{"n_layer": 9, "d_model": 384, "n_head": 3, "norm_eps": 1e-05, "rope_base": 10000.0, "attn_scale": 0.0884, "parallel_block": true, "init": "uniform", "init_std_down": 0.0, "warmup_steps": 410, "batch_tokens": 65536}
MLP neurons of a small language model. Each row is named by its layer, matrix (down: output weights) and neuron, and shows model dimensions 64-159. Each number is 500 + 50 x the weight over its row's rms, rounded and kept within 0 to 999. Numbers have three digits each.
After each neuron's rows, "fires before" lists the tokens most often just after its 100 highest values on Wikipedia text that the model never trained on.

L4.down110:448418489407516463451589456454540653522514532487467508620456553454468487459545540479554545586439514500490482568420448490448472522434497511569410569607460458450483498422517476455463495467579508538452392517442493554619507495505579485499477429520501445528568479507492437529628537487495542403
fires before: ")", ",", ".", "–", "\n"

L5.down338:546580574529531467579573582499386447497574507457536464554535512532503407530594556483442559500485525515562464547547548537476518503615401425528482409559506472462570508578400593510522530456500518417513560520579535430424571431486451509496459527470488514488473577570621552472515415523480443453
fires before: "|", " |"

L5.down703:482516605537546557573488508463523486500475582439412457528518403522508363473492500483504517574552464476512458524596480441443536471542503476519517518486536511524535519528488517520515594533552536424508506566475518571544483529572510566532485507502473445533501568421438538453503465503458475503
fires before: "|", "\n", " 1"

L5.down787:503506547521489411535470450536508500596498563377521482479507547431434375524575552500485487516484518494455548533440453448498560528564507487524539478476503570497399547489485484488499537539564496433466483522614525631558437348523566494621460437509438427571478476417472460436569517596493558468
fires before: " |", "|", ":", "\n", "yo", ","

L5.down621:464471440449515497453527566538433552516457553478501468467515553568521500586511540477605533533534452494487452461527518476475475532490403443483488524469476538526514492500471509500506470588456544480407484534456449542588525523525542503447472499575496515539514492539526495555550498464503477598
fires before: "="

L4.down409:477483420455517510466466566518465547489474547490530460488534451562443543507502496478546495579472504463496497500494396519484485507468563519513420494499465523467477463543477471523440522588499522491477488480486454481490492484513534477434499470546526581424447494534512513556518511479511435539
fires before: "="

L4.down214:534566553503436495501471519509535485549514512496461487535568481457530568456531525475520480473561499567486617423482545527627411468529506381441523443536561523455538561487546485516465446438555482481438565490507485509425462499557638479600496501528478556564499547561490475551434569557507514513
fires before: "\n\n", " a", "red", "=", "ode"

L5.down462:521579442490480445534571425548420488530515561464520414518519515517544479469468469525581501506431490545543589453504468476496473539589453383496540523524507453402542490547514471489581537511570400537406486515482427478590522555443501526438452423472558456593459568520489511485519505488398560513
fires before: "|", "S", "°"

L4.down199:558485477462571403406456479477424444469496482465476499575502589578415502468516477486574516419527430550464441561484515545529503429456453334431555528494466482572538411562450469393485516595531521426466515537482462554535551469497555530523489442519612451429506446573389493503535482407560505623
fires before: "="

L5.down1188:511536468565496433453525530476514582573515418499515513599446498447515504551498455398529549464506523604611456481532504529471595548492517478505503552475457605492535448529487529455512461444579459473411443485495502578500462430446504492520500559520476487499471566408494442482412534391529498531
fires before: "\n", "\n\n", "="

L4.down89:506471457521492467486468542481445493520463490588526445509504457396536560538446454515472581513446375463476492455477544430534570455487490487592531469473530431460444509474445501558533557573552523472516501541542589486541493473528492478445454556488470477479403481504494535489571494494393449537
fires before: "\n", "\n\n", "="

L5.down1506:466493417531521514585507455690459407546526491509577530481513544460454398500601553473407434456481455530554525495526539542477556640597427513565473508493582538536548502424451579550489590410453527539411519547550520453576485554519451534555462502465535458479454509518501570546539430614497507482
fires before: "|", "\n", " |", "  ", " Location", " High"

L5.down665:503491495451500495471453470483480713525570480508485506567430483440483505490471491491536520506534508418447518494504467593501471523541551490539505517469502483492433480474476476480555558419539484485500520505528526543502594517496491531495525511547543445529502549532499500545546567498479501496
fires before: "="

L5.down696:537578393551511461498494499501437358479438461630544447610543455502470534552501516459393499509490428560481471500435476407521514487485452563528435474477381406530442476500431505484472529539580441493579537472459473520539510515485539514471528489514596525483525494514504436528478438511509492416
fires before: " |", ";", ",", " High", "|", "^"

L4.down873:519566472504504530633487465475455530548524509484527467583529535524550462483476486563577533426499520461513523549563502488420491485407450516604522516493442549590419493511535519441355391506478492505527484453477482474527479544486518485536407496477445456537371467574562462435644490427477611540
fires before: " |", "°", "e"

L4.down452:485524581490502450454618486395519434458521538471454485585431437483564492504483541557532553550488530510440452488480549495422448461559512526524525540503456414451465427527629542529401436496516474387508502574524500539499477524501489492549458590425535467547475498515470498523453400512473588457
fires before: "|", "1", "year", "3", " |", "2"

L4.down1216:485510395474501526470510568488498624410477520525483414531523389509445520481504526538479490539486533433436511463553446535504564468472586488545366447442536496494463459492496430432427527509549524487482491511598412506484530531509516499537557459478574537453515552510539483563516535493552543477
fires before: "="

L5.down136:526510527494401528538511438464493453461482500503408524515538447461543366573572560507418497480615471449488527446553500525495467502559424496485553588472540481481390548584538465457507514448424510545535493577590553483542474521463483566549529509502623483523565520484443524485433545523536475480
fires before: "\n", "=", "\n\n"

L4.down1214:474518572487478566507488434576546476604394474514575583506618501500557464509467461397480551505598506464460451528516525555517580578567446482551484488438540504523471422415540428501476507486417544506589510520519508495540543472543522489422441433526508421556439411578484456463476581573576521504
fires before: "|"

L4.down951:579525451529489539485449562497450484446462501440515499472447430571437492473501565462443440443511510490454550475601499419539560498508538448539493531437426566467382502481469427498525535636449522421446463516487463539511484517512488469484443459511475524510507519578603493503520499507492575569
fires before: "=", " The"

L5.down995:472481532523518497486498549575529525412517530566488498477473468534461489556447459553494451479441404542481471559437438540537568505450538520480491506424544430482569512490520459468554496429521486492521558604543467452518479525403532517437537576526532498525479510569498513399499545498549457416
fires before: " |", " (", " in", " Chevrolet", ","

L5.down1493:469551522576504459481465557502507474484454513450546453489490509474488584516551520510463528537480507459513578464557533470494492449565522429517567518450478474410530513488487417454547527510476573476470620496474502496548506473475422432554477505406508395484516523510536536427544583468377507502
fires before: "="

L5.down1448:472597439558498503476509492506426453603539508447436420582559505559560496511558516504515513497529548556448521453517479511535553461543458377487515498520468510496489462534462471639600543458570431493501476477469494479504588395467525521525512576543567462529416517543515528404508385566457486504
fires before: "|"

L5.down1133:483515500546426483511511418450428444521522530489435529557565559620558527608532454482510516471425496523494423483463489379546525490451545482561539589472501482526530468495492517509577410479465527458546550621508519525521504444490557430477480590507459446524422514554494454438522471516480454456
fires before: " (", "cut", "ram", "unc", " |", "k"

L5.down67:463511430577617455492534491486480350535529410515580566492448492510486523432489509547412497515470473516487489486471522534443433445558533492506464432438590485501465524522477565602489529492411458446538527516527480487526433423465478428562459496479441483475510384481524534441494495540505488527
fires before: "-", "in", " |", "\n", "ich"

L5.down1132:516409466466505376479556454589423528506465507459483464549489515504435517432510506477554496477422489539469498622542511477454577537440602478488503526574462521501508562500556464492520457561595516496495419510460502491533438468496492429483516575542522507493517556498411481478511462528528427504
fires before: "=", " Jane"

L5.down1430:579503477593475444519544550551425396464431536490497493598583441468537442630480519467463533466561465458561459453449555458421601595519429369485522455528489595455442562487464598531433546361514542439480468448532536505475494424496488560518467477489427455421533512417518527472394486532531479424
fires before: " |", "|", "\n", "\n\n", ".", ":"

L5.down1079:470503538518667533479518413391544493503479466544519522546478555471465410525488535435541490422392576515555543502518504583535545507462557465460490552489497592561430519494515448557533489511481510474499459457438502464527520444543511501555445505408540447461492536502599426505488452415510531482
fires before: "-", "|", "\n", "°", "."

L4.down155:518515549495464490547547496487443451501425521528409588485525552513478541450432447507626532474490450476581530571480478436405467440526584490443437527396532508470502451529479410476511473465505510572497563499452420560470528507514497489449527478559428413572474402543555581416498467519523626563
fires before: "=", " as"

L5.down231:519464530458477498521529523578478417501477497540496453456528531524545532513568490557514494514461480510580497468489415497499551525457495514526526512494498508400369406617434461527439448442501496467464530545423491533560536511516587471443519565556453519588457572514494539500554417496490503491
fires before: "\n", "\n\n", "=", "s"

L4.down636:449476438472419551532477506470443653427485515474440498532507445538515512516511502540407541568502538463489544502505428572535458514506556511522458523420500492516433481453505580485489552447485502517491485494561484488519572486516492546554570470560562488498502506545467450495478521546468493504
fires before: "="

L5.down1361:481611455543518542417514598480370482541515571437557363537535515537524470441519503487546483488587517457529477413484441540532511502557467503516431468492518412534464455562428534644529482523540438578446433528551466476517645442525523506499494524545589517435428461481618532523528467578420525589
fires before: "|"

L5.down659:507491438440482490543439592529432568482516521507467451427507441527393509515457473481522502551503449496462502488509478445457468484460490555474458498513459480497496490531414458482482515564467519511457458467454431486491484431517541527442528442517488556457492510515545500540495503484497432549
fires before: "="

L4.down847:465441539457472422511454449624588520545546486554479491494384550493490574539528498550518480523534480569531481492500478510570497549437392553540488454482431573554557428451528488491481480379485503520540516555532465583495505516467545516392457432499437511465450594535494491477502556550499461430
fires before: "|", "-", "ul"

L5.down1145:586461514483557465554553414412478552446414555487532452539526521507425439540388443505500493497494506517597523467509533458458533489517469455455552493420411543465468457434547520473466534545471394420570539473464437512436502558458486566478445500503509490455504509517603509502512495475488542516
fires before: "=", "\n", "\n\n"

L5.down203:407571544517433428571582395657546540505629521475540488545504450575494460425516426546425509441507512519525535581570511480550446602526461450506469555494507465509472382552497569508566489504471474462396565561493504517543493541429545483491438482493466472435468486536428541547493528556486491543
fires before: "0", "S", "8", "3", "7", "9"

L4.down950:451539421543546532488501479499488414516455471447535398584470548488510627482452500371529503487421386500541494565526492577502559463532632352538502519556552600489524525504451449568565544480522530504603477531476513517468455490447462527515577498504545474536466512449446546496555487556464555468
fires before: "|"

L4.down699:591636531513471520546475551530478549482425420534504540438544568525480539470378547493588556529439514474509573417435432588434542484379554483516507485563569525482471558507506509527477562501491565438453443444522485484435511487502454503432548553546472400548462512563601450484506480482478533576
fires before: " |", ".", " (", ")", " 2019", ":"

L4.down637:392534415557450519491564508392463405447426559469554458513444534542495549479514524433498496406507537515520416593451494559443503466571544461422547599488535491532460516450450537431547484543553559369523554533469462524516544510486533517579471562486529436500506491498479498525530420529493440532
fires before: "=", "|"

L4.down1153:458518559616481477537538476520580553527507572543430533495523511468586514519438487512514553523561478427527488416462477449566530516514508576502516534550519542492412510552559591471378458395483493512454572506546509507434509429500523516576522554531474419536560481437496504454456544422461436443
fires before: "=", "\n\n", "s", "2", "\n"

L4.down1068:441571505482440445527516540499525477508493452479547531534466489504570496506521537490575526552525512359559502440529464489508447546530502502438526504572576392564470568513535484537577467469386538521494401442483567525569545546583412478447532457458565361514519435561487576499448468492501513413
fires before: "|"

L5.down1034:539489471532523436495515480510533515521464510514513528523530470528454545488466504518528466508483447455523501529538543488511477479528481463528474565442522419483496511555544493456434509528505505556564490499490522504518499528494534532429485526482482527503507528536553525497495492483430469469
fires before: "="

L5.down1334:510516440471508525529483481421481622449436508521490423583491381510512438503547529560527522535527486473497549466523507547531539543433577531534487510478486442511431454504572501524483509449501536493457556519573434500499537468541476524525496521512531459510471525473371473532493536502465475465
fires before: "="

L4.down535:579421495493461503474532522463523496401445460482450476534510538536581467529499563454462566504553466430530451560481490578478565507416592471564427532535528539502525517490534521504555470485554510512501485531439494450534442439514506475529536566502514548570520472477580509530527518477473527492
fires before: "-", "|", "tor"

L5.down702:493568521514397448520493668430413516534525593491468479591537465509431482512538565541539563555533466459517535464434548469531520504555411480550587488486524475469592513524452541494562551482483523510475486576535382380548448509517500584555528538470495589436460588394448539551549444527411517513
fires before: " |", " 0", ";", " 1"

L5.down1037:516538418490542429529483523502416498453470531369468499547496533525506470510449489492513474492403517513538567456520564446467491502456413474413469498537396573436545701509438446414506537566468459510498465509528458490455519478501470566472507462508484493532404542407496456559493432499478467591
fires before: "=", ".", "\n\n", "\n"